Weights of a small transformer language model: no biases in attention or MLP.
MLP neurons of a small language model. Each row is named by its layer, matrix (gate and up: input weights; down: output weights) and neuron, and shows model dimensions 128-223. Each number is 128 + 32 x the weight over its row's rms, rounded and kept within 0 to 255. Numbers have three digits each. A neuron's up and down rows have the sign that makes its largest values positive.
After each neuron's rows, "fires after" lists the tokens most often just before its 100 highest values on Wikipedia text that the model never trained on.

L5.gate565:137089085152124138167174177164144147121127215115129184140091133127175153097142125094118120131093161125105062120118146119138135109147110103126089129197126107095180085120105160116128170115097111096145092137174162126146037118116163142069143100137164127114121160209182107155147121113164147096
L5.up565:128097130079112108133167142143105125143129168104120158107150141106136112132116111102110159151155097063113090143108100180071216100101170119141112123065146099069133111172087144148100128147095204082118110078143139120167137138160099096143179125149120150170117196083127100104141122138137158100
L5.down565:160167162147175088203138144118118149103166100123087115125087133122119074132122138119138192174126098165132126120206107117182159146116165121150150124168161102115126109172109183105069145113130189086174174076145122117124133152118140153056145124136171147113156103063155147117150127082115086120
fires after: " al", " Al", " M", "re", "'", " more"

L4.gate350:180137125103168143124098141121099140082194140131080119164121073098161155160134163094146178113190125107115099148157136063139128161173122134117128233086096169165100121104142138100115136105126204114099142115075132132181130113124116103154084118136137147072146087102165144164194097103097139099
L4.up350:169191182158115095128102110107138134162142093124092136146117144120101052111101140107139158104125130093142072036090130088149130103091108114144117179138158157145141143128175135130173161144084119161151142113132128154148143095100118081130123092157110083119074142100162144116152116087135152161
L4.down350:077142113152161135127099190079097128153115143076178151064119191094123123104130198121140126162141136126172176088172088089147138080137173084075130152103107160140120149128097154130114089082137121158094155132119197187115196117055082069183151141143158091150121147090145177174135090173117153150
fires after: " W", " w", "-", "|", "W", " D"

L4.gate690:140107128130089081096122109173148122149111139100098186072161134103164152115100135173091095138124107186110095093078150103150141156162129179106104190122139101172120136143167164121155105090123159169087178132127154140135091125183139106088059079103143159138127242121097157137197110134101115106
L4.up690:163126179132122069138168126124071148106195058079102150084112135172133111141153114165115154146119110064099117133149130118115134158071130159127110153144175117204126093145092109062158128110124094109123078087194120184059104180181137109133150071119119131167075116205149090105184165129104097125
L4.down690:174177139131096121108080172203154106084144113160150151169142180103117033173144167138082067110087100051108112109172143178120151073178086116198089146100149106131034185179139086159142139130160146161160067143123109105138153142090172119144137105135130109070092125138105135125153150196130144145
fires after: " S", " s", " L", " sur", "l", " Br"

L3.gate19:173107142119134123157167106151145088112162100117085118174170130132188135166106140113139139062096106153132194073118152172157095144086163083135138079156163093168117118164133096175109176105147168057109095152087105202135140131150133138099126121117128227179115112130118162130148149147136081130
L3.up19:090125073174117152155109133142153094146162040123133097123079133148124127135142089154058142139145158168196156110155157138107105186108146136150132107147122147128114152139171140129055135142133144089158136153084155128131128071135090088104108109081105179135134098149075136108198095121126147205
L3.down19:146123080130058124157116148174128170058104145121066106114114128132124153102063095120113113178133137059161182150108171124128115129155095081112136123118204131135140127157130185183138133155123123151156160132128104124081123089084146159095116154124097150079092100133167164167120137147155130200
fires after: " P", " min", " p", " R", " ro", "t"

L4.gate562:074135129102111116123133119184171143106161141072133110082133156157184167116126139133174072075128104187117152105109155158116087104119134126143112124137119166145118149147123151142074101121175134121050149118152163112103140106040090201197150149153166131173077142114093106136186103148151122140
L4.up562:109152093185177125098105171193145137136108156177065154135131173111078133135185157077168067100106133142143144080181068159111105124090104132135092168072069079156134168120120132105147120123177097102111110110121177194074146138103101109096138108139094141138104138136095111146157143149088033099
L4.down562:108108097124114139012126108079113127100189136148103133115084126144130103146180111161076151133112088121157127136115133132119059146134109112157134172111083177152156050133100106130093165126121155128187096163171160104105104119156127166101127101096120119088137155144158160105093151158179148183
fires after: " M", " m", "M", "m", " c", " f"

L5.gate376:116210165110103145184109127124155128124175076122107087162107183170165194118169175144124150173104096083188149089153137191113145147097148122115121131169145133101143128122122171180104135125097172171140101107152101143051148128110168125095119132052123128162152137136128154090148138084117125133
L5.up376:197146122119117159165114115182153089140147121149147176137125137116082096133141097147137142157106201146148061127077122113077166115146160141086057095136124135138109108098152107125079060147123160167138085132168140185106108139110160108141118117099168110135099162164193105090137136090110133114
L5.down376:089132176128135120134143086156138129115105189211067115075051122222123091121222142134083145106109109167149121108155161159176093121166128127108112140164180118112158164096114107130089134108101133132170164114092174122159133200107092118135085075127155134110126124108141103132070169153175131108
fires after: "19", " Le", " U", " Bro", "ric", "ip"

L6.gate73:142139162158130111179114123205116111151164117122169084113145112130189140175192089114151113117101087176095151233130156090150097158147097081143090108120156126112084138092136093151149124094137085104080108111146123071190105108147097097148105133129147109185145135092130171135121144155129160145
L6.up73:114055142204146089137107166130144096130150098074168040069143164118170126165091129082150105164097176139196159102115135157240147142150111123134146138135160107076151075048140117157143191111113158136112141166187107177107155150139156106154176126118172078170125141138120177094121124155123066102
L6.down73:144141095154160192188143140137148130081111091121103112192169082185112121111116108137071152080181131150178118111131132137111145115122132069163116062121094129148179154144159158117109102079114105138143088158165124069124161102166117151137147085117170091081133140141110182180158140103161174133
fires after: " comp", "ip", "C", "il", "ersonal", "c"

L10.gate841:131135073071158132146179113099125128133150152127147062126086162139091186170151138118168101115151170160102120114140145087157188221152116127184083083142126126103146151173140117160065134107158159139104124127109113113148156128191167124097111162080035104107158142105106055114145184150118102096
L10.up841:115176112098149082064174099121147186141068083134105140138115147131117155202151165129182102162111123134135156138097191156107118130137149133024111131130138082118163124089089083078174131115164126097068160084120109131123147114101088108103173112150117144145088133131171144064134152167195130085
L10.down841:065080156148112163112147122103186126140134088155124105145132151180079079116148141129082131114117113131097084153141141129122166186098067137139085076106092176108137127134176114138149171111160192125092151138104194143134140114110149110132135119122062097129130163192107091169151137000055108112
fires after: ".", "em", " ("

L5.gate689:125100104161022140145143149101161130159143146077080079175160056141157147128133067170100120116137120139121143131141141128142132082118144095105153122161153141181123146145129115156107121125095133074161152088097172112129088155140066111070078082147080115162172076151079171162126134158123086135
L5.up689:156127172087102144126129158158064128106094135054139126142098128143125137173169175143146071100087096094183200145087109136149109106181114050120152106129101156190149131161176103153109120105086088098169132137148138193081137144108114155096133102149117103212120136133097130153151097148110052105
L5.down689:152202137169122154062064176043136132150164163153093180076096161133118174103118103104067128160150171122132119120142106099125157128092140065088100159170079158065177122148122094105086054079113125147081112162118129172183109144133183114157153157101135097112149110102187171127085158122100195110
fires after: "ult", " f", "ip", " F", "ur"

L3.gate541:098134160098076136140129113139137147112105110142127151126134103154106164187184092108194103069118093120187125159160088109073121080159096150111154074183108116113066144179121137150137147148150103139084079171140106124083126105101122116100100225150168138150125105117090093128137090110128094145
L3.up541:089094095139108105119164068164147171183203125152117107138058155111126091158119132109117136089044103131127092117122164078102123106095138093087140095108137125110150199136127110130096068203191143094095149164136161135056068109133131144114109161129125104124116104144172110200142098132174104107
L3.down541:144172140185129128063057131113132112105142090148146172150109118119093071181155174152170208134127128095107141123126100158123109059111141170079132120080088132115174115139061170145146064086123156136169119102169120154082153122195126098099127089083078075099128155093082129080158087160108166137
fires after: " M", " C", "us", " m", "er"

L6.gate223:129137101164092132185134125166154121157132085122198138133114176188079138149182106138146080092152126130135122115199146081071143150102127150144088097126144094132138153086093132120119159232176142132150127128118134109142102143135124165184152140121161117120130134129106092128113059060152118096
L6.up223:127061042142114167127112115195156163160139130151090127127122136121141136133115160101154081142115086129191087119115123140133195116125092139092073101094133098098159069121122134089115083137169110073125077126115115097129122122162109157199138119110181135053154198094100108098190114138084120121
L6.down223:102151170147149145123141143122118139100170118129165183184119092202083093115156084171094137142132113132142245139069120120138123157137129056144117142142170092086143120205161154169072116093138134109104173158151120125086167133121141147172147079139072080140113163148096074104139143087152135127
fires after: " m", "he", " c", " M"

L3.gate781:160103106123116142118109055084113095122183198075152151216116140053077138117157089142103157105170137139107164108127110130150136090180121168083186105139095117170114137097106203179126144149131118087130120094103102151126117102086160116097127130129155169175128088151077116151098130146125202101
L3.up781:109148201195196068168077139085126082063162130092149096132104142155139111154131221116153132083103144156147070139119123101209115171123116144096180166107120108106185138099148135175085207189061115076132121132106220133108184103051150154185115067113133166102132117096052156173118177140116129165
L3.down781:148093073141149163159175143121096128182127102189141151138126176154109138143093091133093150141123121116157127135088102195155110124161087160143127151075049128118089181122135131070157148131189166143109143125155155092105104167131148093118163101065061075096138173122122111098101134123178115136
fires after: " J", " R", " St", "R", " A", " Tr"

L3.gate284:157126121166111149154147153110134139129114133172132070146101094060213127128133134069167125151096159078134118127130121135136099107116154160140124159137125092078150113141125112191107137112156167105152115078122155103181102144092110112160104082155077154087117125179188133087118123092172116158
L3.up284:134091076103118116098089098105137135115078108154140111131128128160098120164192152105187098163080101095155058169130070141076185114124102140177172105085078120154094164113107115222091094118126065100167146096138148135142107099118088171147151164084090135171115112168128122125140128120179109145
L3.down284:147140149100097115148115151103095065088145134135135129164098067132103168126085138156106064142161124113116188088105112107129154100102069114144114125120105088128124116167148113074122204125197094161118094205115142105148154191142130173107098146137142132171160149073190128122114110096121087091
fires after: " v", " D", "I", "V", "ir", " V"

L6.gate774:115167103164115123124106090140163074131045121099141095078065118200152131149079152114095086118175193142156121152111182129103056078126127145144108132075174111141109197128137130136104132141102175128095124158104099126120124162116147150115092125084075107090090137172180108162106120097117107157
L6.up774:074105153146094123102124102127140077101083172153114152111131111139154143083110127090128069095167123175130079172126149117123093116175076109055134101134150084089138160190121136175137129128141163180170139150108103158163154105177166104125113112038136105097195121149153181126101162112078104182
L6.down774:160126080110077166093092075143177098093132136136175117118105148093158169149144202157127175212138061116114173138104119206104124151149121127101097116113125113131137126082172147113130119193098098097138155094144197156110159124162073134062167185206101132126141119171165160100094117142139153063
fires after: ",", ".", " The", "Th", " the", " In"

L3.gate439:143103163142134101142168147087158056116124153149176111130161121102178127167081166126094152139078094179049085149162108099066186091102076125110143155099082183065168153125141127097105100137082117168125092162110081172169153126144128147182160108127137127144049095113104115125129059126102077134
L3.up439:145116135097104117139112132081141076141123137107095181135153133161135108122111148118120098127058148164128110042123084116115176080127127140092163164116113180107158135126123120133090093110152093168096169149146090109065063147079147104234144098177164106144072080147170111149069071087091081171
L3.down439:126172129149180101108128056059060113168118177101048125114197153164087113146153116178125137104073072097123098114132195164109082134097157084125113135069136123096173116103107173142115110115136090067125136113120164148176139116151188113135166142137099116146111128122187156094139156104114137169
fires after: "th", " V", " U", " the", " A", " a"

L6.gate819:119142086159088113127079084135118127091114177126152120138114114094118158111131118163110151149246100146126068101154131088192192099139154096146085095204081101115107133113100148174101171161124175153108161047097116127146128166161184084118056093158114138101127138129111091069117086153127117149
L6.up819:110155089134150078127130174082164097131115133151137089136112134116112123073099108102200119123135136158112121143078113120154169131083099148131154153170072096180125133142127098080158166108114133149108155110133101166128120139084131106089125097104181182123170188131132130160163126191145127173
L6.down819:035130140156135155151132117155116099169119100154146069098118068191104174175169109105127163076104105141160120110124113145106134117184158147143169115154158137158160081034137128088179157153158084098141051132132158136194169185210147105116151183154058138143122139162156131135080104115108146145
fires after: ".", " Ch", " more", " K", " h", " a"

L10.gate147:173136111126106132156145165208106110126156147125088142090102145141104090129122151185112136124144131174156128072140180125108163094124094191209142099081122128134138123136126060112151092145161145092134094150126136118094090141154156133094100184126145129153114123178149140116134082148137159168
L10.up147:134112136171107142207067136146162107138175117110101123114144081090115098135115121115089087137111107147100171093174081089136112130133101118154086099157112173151141118157130183146124110140232142121143106115176158109104192091129147135129133124079051155187082172129141101105113117142115086146
L10.down147:152057154082096147129143119155125166214128111124147156154086117145089148160167136138176138117159102111134115175109099127078038137161098137188110126091091149198111182151094155132070116177122110143119152105161133105138122146105173100158135132100055133086101116193144069095112123134169095097
fires after: " |\n", " However"

L4.gate555:093141096143107157157115107152169125121190129147095151135160152106089132163113094144152164147126051164119140099134177183094131151128255112094125152135137110121059171098203127151165198109096111159131125173108115150134140112094128133064146119140155132145177119107127139141148113190119127113
L4.up555:186047167179136124133088094123086140137091115135133102162041095104122116149169179153068131143147157166179137118054142087116110100168151100047134177108103094112132139113162134086149115180099083104141104126155154152100127109055170187093151120049135138104113083168124104106172076137104098144
L4.down555:094179153112157078123154130183091177130100101109105150098093083105105093073105085149178149180124128113180169120153113100116073154121115122120073171111106180084104123183073160105118099163146139103136191103059142135097149178049085122117095123139118110117169095085133111082101133119155153163
fires after: "20", " R", "19"

L3.gate197:051130080137075102161132152155133072095090117176124136127135154086193175102165111089140157155116138154090113136080115100138069126163129124093136160150121129106174108181119113142078167148112060104178159105085162152108108150125113117116146153095109132184127114153121106142144139168125101117
L3.up197:139170138079111166092098165127124082139182186148161113143132116193096102100108098129063107102156131140104196086134131136068141105088111123105127147146138191192176184108152184174104136095101150080142086162139092189087148197160083149172150190111137089118150098124137147085145086187175085172
L3.down197:129126094121118153123123081137163104141094133195080180111178097121197152181091213151070180153139107200101069130146142099107135127140074105073173103147122106126171069119151044119078086067107120147121145116097118147125122134129126192173137087063129132122152122135112111163085150132159169139
fires after: " E", "E", " al", "qu", "A"

L3.gate716:134137133101148114127125120149149153172076147089098142127115082131094106166081130129132174090126111089101120109110064126113097088141115123161130062129120129111113121139162142115109081107087150137154092142151150158169107152078133142146050104128138157113138207085108106086117091083137158137
L3.up716:213151121118111109103064112115110158157076129076119111125096178149092120165156101087152066103107122149091143102171118110133111183167194112118151129137134133170139134115164156157138181097140145156135146125123127096155133149101143062129145140202129164067171147106168114170185156137120118100
L3.down716:140156112126136160130144169092118123140117155153153159080114150110144109118087156157102129141091132119103067122138105125157137130081120141164063150098166160112139150156154125154094076134110091126110207078130184133080064146161104115188155154140139094174147143095145184220133106125125099100
fires after: ".", " p"

L3.gate833:112050147166087114120139167146148103064173112098112126101110047138148157109121120119151053115105141089098126082105065143143144092113165118070133077163123116182150137167130171131107214104100138167105162059134144155125132130049138159203117119148126098127090087149088162149114116135095090134
L3.up833:096126142126140088162130161119100111092121182114047110140135073119119119137118129117131130094127094168116174142140052089151131114210108052083157130143122152138153144134059116089141091102180128176114101144163172131103183094141079172204134098142114101101152118179160120174173105183115097117
L3.down833:117141188121206126125129134091140125146106194134061111146113121159139111131117115092143130154166195138095112113122171128122102133132150098088138110117110089140138172060129111103143132128121100089112132160116139077148110130116089120118060171076138157119105150072157142115133149059189134251
fires after: " D", " S", " R", " Ar", "R"

L3.gate549:112162145126140088148128089181098116109139121119131095151090158137113138143147141095144116124138146143136091106130134131092166141110117167150126131103063133144131109167203095151117115090156118101012133149114114135140092124107112126097145129120126129173117108111151116179103169152148135146
L3.up549:083096098166101138087147056132136113172180119152097150143085143145109114094157108092163149066099119139176106110162117136178163090134127121108147106125140135161213110098110142120051133135086124126101143123027101191083112146127119097098106126127109106094109148104142136133106136140113120176
L3.down549:147161130170156117203162120126130113116121126153098103096132092124065179134112150081154105084106132078113172133134133096089116186061111205118112102096122164104162149145102150103169190146173167203122148130147108083101048113142107141094137116089083156145146182136092107075200171127150089139
fires after: " m", " M", " G", "m", "er", " a"

L3.gate575:159148130133163076185148099147102113146168212140072161131141127127111145111137126124120108126076120139132106109114135087142160117123127125148085060112136105214097131136129163125149157107140141128084064081155098105138095158119182137167073124109060132067170107118107125147097139116138161145
L3.up575:155121174192183069173142066138124146180096151094101081156169135169141151155072128111064139115139138138127110091138140142122150174112099101137104097106071156148175164111098155119126198119129152152119062098140070084117144110110184098119151140150105129114147143143122112079098133145128138140
L3.down575:079124172050162122112091120152167120113125061145129165067082131125087112111120132143112165104141097134155137161078093167146081149124168126072158117164184117146057068082140090121099085157162158128176162111141176136091108143170101134120133133121111208163119093078175133151095178075210115135
fires after: ",", " bec", " Mich", ".", " He", " h"

L3.gate684:132151148156097141160070123135135143067087106189140132142116149139100170126097140189150101158117105171113122157092100084156095084173149176075186151102154104172072172117079104170184136115182106181144114168092134132116130145070119111089113132153132088145164088076155180156105127117130149147
L3.up684:141100131117153135082173179110067132144142095135087076135131148092126153117096096164069110177135094151116119179098108168179088167130092131110146111135095081166124144099143128128131148089129154133088113151163105113088160141075179166209163101180129104099105135083131067101144132105134127102
L3.down684:188142169157176153115142124166138160103115126100113149071181171106094181133125139151117138171153143147131134083153073169147128084151132134174080075161102152149120106057154144119141080178146131123142110084117138114146122057112156170139166136152131121150110168137091117134092104186102115140
fires after: " w", " W", " h", " H", "h", "w"

L4.gate485:141107123173059085169083089162105097123085125109120112174098080149180133141182127120126091113090200180121145163167103181117134141153130058112157161135107116125161101173135118124151118099151110139164119111140136133121117128132085134111101119076075097132170164088115142112128111108120135105
L4.up485:139144140113115106149107179102178097132126145168128162134155134089184127086080150112120123165077128154141111088157143129158076146229110131089137146143091099113159133110117097081168171158117168211123136109143135141136141154128115118148114113146059120195179094123113133144074193078121116132
L4.down485:134058066067100121114175160153127113084098117130151122179122137109122161148128149144096100142173126092052115180098140069128104142122069130080170140101132120171127141089135144161156150186087149143107141116101190128173207116131142114093130130150129138077138136148143110138136138207116154140
fires after: ".", "th", "act", " the"

L4.gate561:107124117176101119166139150113176083132133175137129069083124140144132134103140105131097083162140128089059142147153130136151135088086122111137163140117187125147159151160113056125100114112122085145172106152139155120114133210131135124144198132132126129116133247104133111127113124153144114161
L4.up561:119126104181086165126159148120225120128157146113091122155132123134094122087087103115108176128176169111095124171127105145110144104163102079126159176134150161169173160150134139125145097064087091094090146147124170112116126149158067115088171105129117079081104127164097146107129198121166177160
L4.down561:142109166088120100109108096166094173152101103157096096059140101152151104168127108211134129104122062125056166179139104168120113191145098160114161087143184148129118132143153060115129143156168126145108115153157154137164173118126142109141160138135111186108082085089110106152105120109109142161
fires after: " a", "A", " the", "E", "y"

L5.gate90:157143119107078167175123148103111112098102113112099086143152151145169161127109138113142113182153149105115122100086126107128135173172081164086193153156086098144140078135167045144091158103078167100165118121147079122192084104140051115100098118154143206160146132137150149202172090118132135173
L5.up90:112132140098095137118165153132096134113118082125171145144115117116118146151154103151085089121118149179153153174063147130134139094066086122110195100164178170163099149118086055134139101117153173083137118206146087171147113139116046092160156130197210130121144124096115159241091151171193102079
L5.down90:148120104170124166183095142155195175140100194126138169102133086104146111104099123174088140099090129151110162139158129122095148119047129117163089099076089056114165057153153125156118149115155100164098114097107171156132167091103110154101086116159107170140071061113199157116119118126117142133
fires after: " com", " sup", "ip", "ult", " comp"

L3.gate519:164170089121126168154092112131197173099099168092154122158074114131131177125108207101155148123186143174109137116167104117110105136176093092097169149097131106172126119165114154131110136095156172194086121094110173159149125169122104114144083095134139149089141165129071085129138140088159160206
L3.up519:144124091183117124170094118187131152084103191149152128124107108124162169077109152123126190137150129121091086047173120123108152152141132061087140130162115135148158152076122147116181123107133144145152127088089184115106082203129121084131083140123105126060188132127128148129151143088168103153
L3.down519:100076118122132135092146076102083196139143090123120099143172117141142120088120224079147162102082096158142130134109109118107172116113156111113107135086055128090152173104152093155117152150095102062175180124105111146135094169106200133130171192129172140141100106110153122146142102102124112173
fires after: ".", "p", " pl", " w", " st"

L2.gate652:078147120136124148160131089115195159138150125128138118160082092153081168157095104140130139159121088180116100140137104130113084105092183137124154098171129159142144173155199146110153112168140137171077122159177063105116132082135152126119175093038116216131112133140095128145181126121175081108
L2.up652:144164131119116120113139085187127198196173175135120131142114135189066176128140169141088124115102153191094166163037165140130119130141188077094145104135085196140159130084128158172174126193148064163071125162137141129150141151111186148124132114097163127070161107102132158074108123106145135083
L2.down652:129199141139096129126144101063146136119078116193139162107110088136140105148151142110213116094152049106155151079136150138117113147135096137115107126066122095087086167113101111158075105113159059063184123128085159080143094124094118136145146063156104087100112097116144152140147165154097149116
fires after: "19", "20", "18", "–"

L5.gate81:143058126136101116176102129166137116132159098169105166134127120204117099065111157164150085129110116114135150099152101122170153079054143138180063106148086147189166075202159132132093109113096131121100111137180146144114129164131134097125170128069143171165164185197106116100151045099093068171
L5.up81:147122143120164092157112178170131149129170094148106155141116139148128116136103159162116086071100111097127145105110170142154150121062150167188133154107173111167126080174103117146099111133127099187086148120183169181145125119089134155143173147060079083060146165191117173080165083123092142141
L5.down81:130062110120165152133102094086159123113086160162114113179135165206062098133153131110158168126127112176129149124142133143090126129048160141112112174179118100171084079119089131129171116180150133128129172121123080085124173119106131097105138137103132107045131093121157160131137181041116176089
fires after: " p", " s", " S", " ", " acc", " L"

L5.gate387:114149177125067167092095093158120127110110156153056167126113111076175131104102114126121121082101202121160125085136076151175108149094187139143079067150105134124123113174123117098116118103169129162132092139095171150100152149110139120173075147154097123151122127104078164214110099068101087147
L5.up387:080111113107078183135132146126108091107074187146053133150132146150141141124044145160114089126205103090099131144098140092146030136159125119069150161141158069175120101133089192092160120134159101078151088111133127065075113108156173126163150139117139186082122114108127089136134142128163108145
L5.down387:143097155138081148161037104157138135075091097123164155128147158028057093160153103107198155157148131172120143116141065141101155137092095123128165130124073140159098113123174157118147128106115142124094132121088148104128115126116093141129135108131110116137131110137124109082147149168119167062
fires after: " R", " D", "R", " d", " K"

L5.gate729:112143146110163149123129096180127129038134225125120144125143137145087170209129172167106157096138133093146080093177128094115148114142099153100120157105164116175108130150220141148174115150115135148055132139083168133111119136149097090062060155140072108140062187065152113136151168084102124128
L5.up729:163052061146126127162127154096135119108126144133058125091106120187149090140115104124124137120134124137105111152054125135121154124132159166109121107106114137167108197080189128149189103089176125137136147150147198064100116143128158123130116122107079105102128136149147051113185111136132123134
L5.down729:148137092099075157139087129157122113046111131146152119091136158118133075148114128160079100135120154128059069170164178170162135095172144155165181106176100130126112158136126140098105095087081113104071100102068084143137135131131141129107165088114156144193105158113064167123135087179143105202
fires after: " W", "b", " m", " M", " h", " w"

L5.gate524:103106133142131125171100122166096182148158132125159116124132132156118164081169138173085167135125133160120091105137145182131095129113196172109178173169138122157144172133157088119083097150147111134156067118151099211147171157132135130100107155138126150099124160074102153084130127153130148173
L5.up524:195148165127129194113130155129104105135136149116110130147098109116092115127081104120114138166083119123142134126113107155061137098135207158118139136084089140178142158097143148108142101102162164168118112091136062129091109197080145102166118150114137114123085172171128155119171170171107115148
L5.down524:105148214115145197158183176170100138167095155104102142107124181140118146094157119139094142126122132141146136082109131115159137123139118138093155142123100120115080079095133126129136067132123133152170111163160123144163051064145175154123165083165156119107113151147139129117135093085108167148
fires after: " h", " H", " st", " w", "H", "h"

L5.gate386:114100100098195181149151148138143165159110101159126098131138163176157127157147060158095122123112046111175127128122138099100094148153110174149145140117118128170083171099105136118125177124091145137095129123041163130157087120125150072176105136110159112119151115171103136066130114173099106129
L5.up386:124137100088130167116134107097170116092084082131155151151153165124075160149176080127092124119141082058156121124187114110126139192152165116137138070104112138147100111148079116104157109123126126144121118146105147101116099086068115122149122124135107123140109154136150089162108126133126164170
L5.down386:185147151088108094088101156146133072185134122078187071120130128137099086133134158131057158120166187158129137096210181073125147102155143130060102163140041151106095113117106100104120075091138123116070115184102166167134135092119124093148108137107124174088077122070120123140104096172123116136
fires after: " r", " R", "ul", " S", "oin", " c"

L4.gate673:115087188155112146102147159172163187137105148174149141079121113115120144125138136146118180158154117138134127099175166110100140083105121187128124129137208109162130112151080128145091081058102104134094104091169070126081063155152088120141078131049114122106180154125169129136148102112069121144
L4.up673:173167121123178119145126082086132060119098161059192073159152154128091132171101171122091141134118118097150113175143167040155138143138091103147122096116098032144102076089128148081136179158127134127127113133118133131094125112110163163185118064150091071163130174162168071123184116106096127126
L4.down673:122111137155048120196125115126125132166145148157100110153154132139140126204123128070123111136121132108086101110126106183101117120150130071123105164136154128176117159151147063139086116143129122108096147111111123132135138190115061107138124099102116182085113124091146190176094104106131144147
fires after: " s", " per", " c", " S", "h", "s"

L3.gate454:171090179134087137178096106128144178070088139132130146079144152102156150119139091138127133102155075148109165188104126127156091104125124141164125099145077113116136158158123168106131121116125141163138126134124120136048063114095093126100153143090096116177139098120130133151135121077130136093
L3.up454:132119125156144139145088123130135136066123158137180110115102162154145144080109110118181127156118143135112123197129134150086073183128169072114134149123100163135183116125162117086105163077119185132087072195130114117139153135097127121114058140118139086123163118127136067126102124111147111123
L3.down454:078132158064124108128073126154149108088153181149128113056153164182118124146148126148118163071148149095110125122159083135136142155169166139112087066166155155133145063140169114066119102094155085080106116099144065139122065092153124120155146123086086122152100179180157103120112166096107130134
fires after: " h", " D", " l", " L", " st", " H"

L4.gate329:094077143087110153129162136119123136147108134099071142126172175115145139073147120090107189092124147096167161146109129130115068114133132100119137102143167095154117189099151080081145173127119169125101108099139148179218126124078146095195133131079128081099158081173070129156088099184113078138
L4.up329:088097177066136159138086097119134105135182112087133102117148114083154138122153171107137057178174073145143156079189167116141158175145160128109165133142157091123130130123092122185083193124145143160074121094151119131167136071103109155126149156149136128133103139108092152180139097161142099129
L4.down329:128110144190139142130112120097079037122113148147177148080163140151158043103154127148185117124088113109129126164139073150189113089143138111149101107112187156118127163128126110142063151148116101112080167194150127076111082087119100108131187077163206156098133085063141130098123106129111090155
fires after: " R", " d", " r", "ied", " ", "R"

L3.gate375:134108159113133170121153108146177100110097192074152126148128122210148108113149129173120148136112133112167143125142108107120079170129119106085101176092120125127077140170096088121102125109076125200142103209150182102157158093093121046167147106117117130119077157100115090197160120144120096212
L3.up375:156183146177118136151128116120179099108117084058196121076136115208138137062118163127121114176151099156145105135101156116055178112100115100117127114098074123152113088081111099127088171084133169187136133130178136153136145144097043032150172136141162081147115142118152150183091074148099122124
L3.down375:122114140087128092083128111155138112144067140123150163136094144148097126130131133136145082137134101132114128063160175117082147124163122151126105126057160155157201182119127132122113152109084098103115136126116139151181175078099132107095153118151150157141158124065137109129122092170136129200
fires after: " V", "arl", " v", " a", "op"

L2.gate372:108182072144118129083146168105060069137114095134117154140174092127102080090146116133088121143142134144115149136188113088180154134098074139128120161046160037141164061231149126165101097105146086087110166082101127145121116133183169110118186186096109143102150145095139136141075085120136165115
L2.up372:124207128131119135131161120109126066100156117167093146146163107133165125158128126109107131158153145153092158087088210104143178060105076082110117111111195082122128063170186126119129083112113078114093151144123114097131121129208073155101149181134103155124129132108153115012141167188117109086
L2.down372:104177146198200130081106128145126114143131131106111113136138121177105069138080128073187135152097142179108131131078135125133080121154117116151091091138146129166156061110158180133085163134100132104101154170114090091077201122153174145130104155119156155149136176168083119082152045084110104135
fires after: " ", " (", "\n", " n"

L5.gate522:137091093099106092154204141157106134125164146177188166111159183157168136180122086116139119088112174083124107092102102095135035191169128109164094153146136141104120167139116088110146127152090095123142114097104147133155049141088102119143132113103088111094066245125119067104154109096085084091
L5.up522:160134063099051131104211068172149125164138073131113148070127139163150164123103102065158108095103182116169072096084102124134135161166115127153106115190110115075125139147158094141181135095099167099129110102107137138166136144127091083108102085118152149131166146180076064133172109089128101124
L5.down522:114121112102146072065141125091143082150124114127140152091153118116156124152102134169150163123158126151140153162138161089072152150147181113079179151108171099099126110194140083135097155097138117165147074099139135176138060136117089139087147163108153161129141119133169174101090124124159102106
fires after: " al", " k", " m", " Al"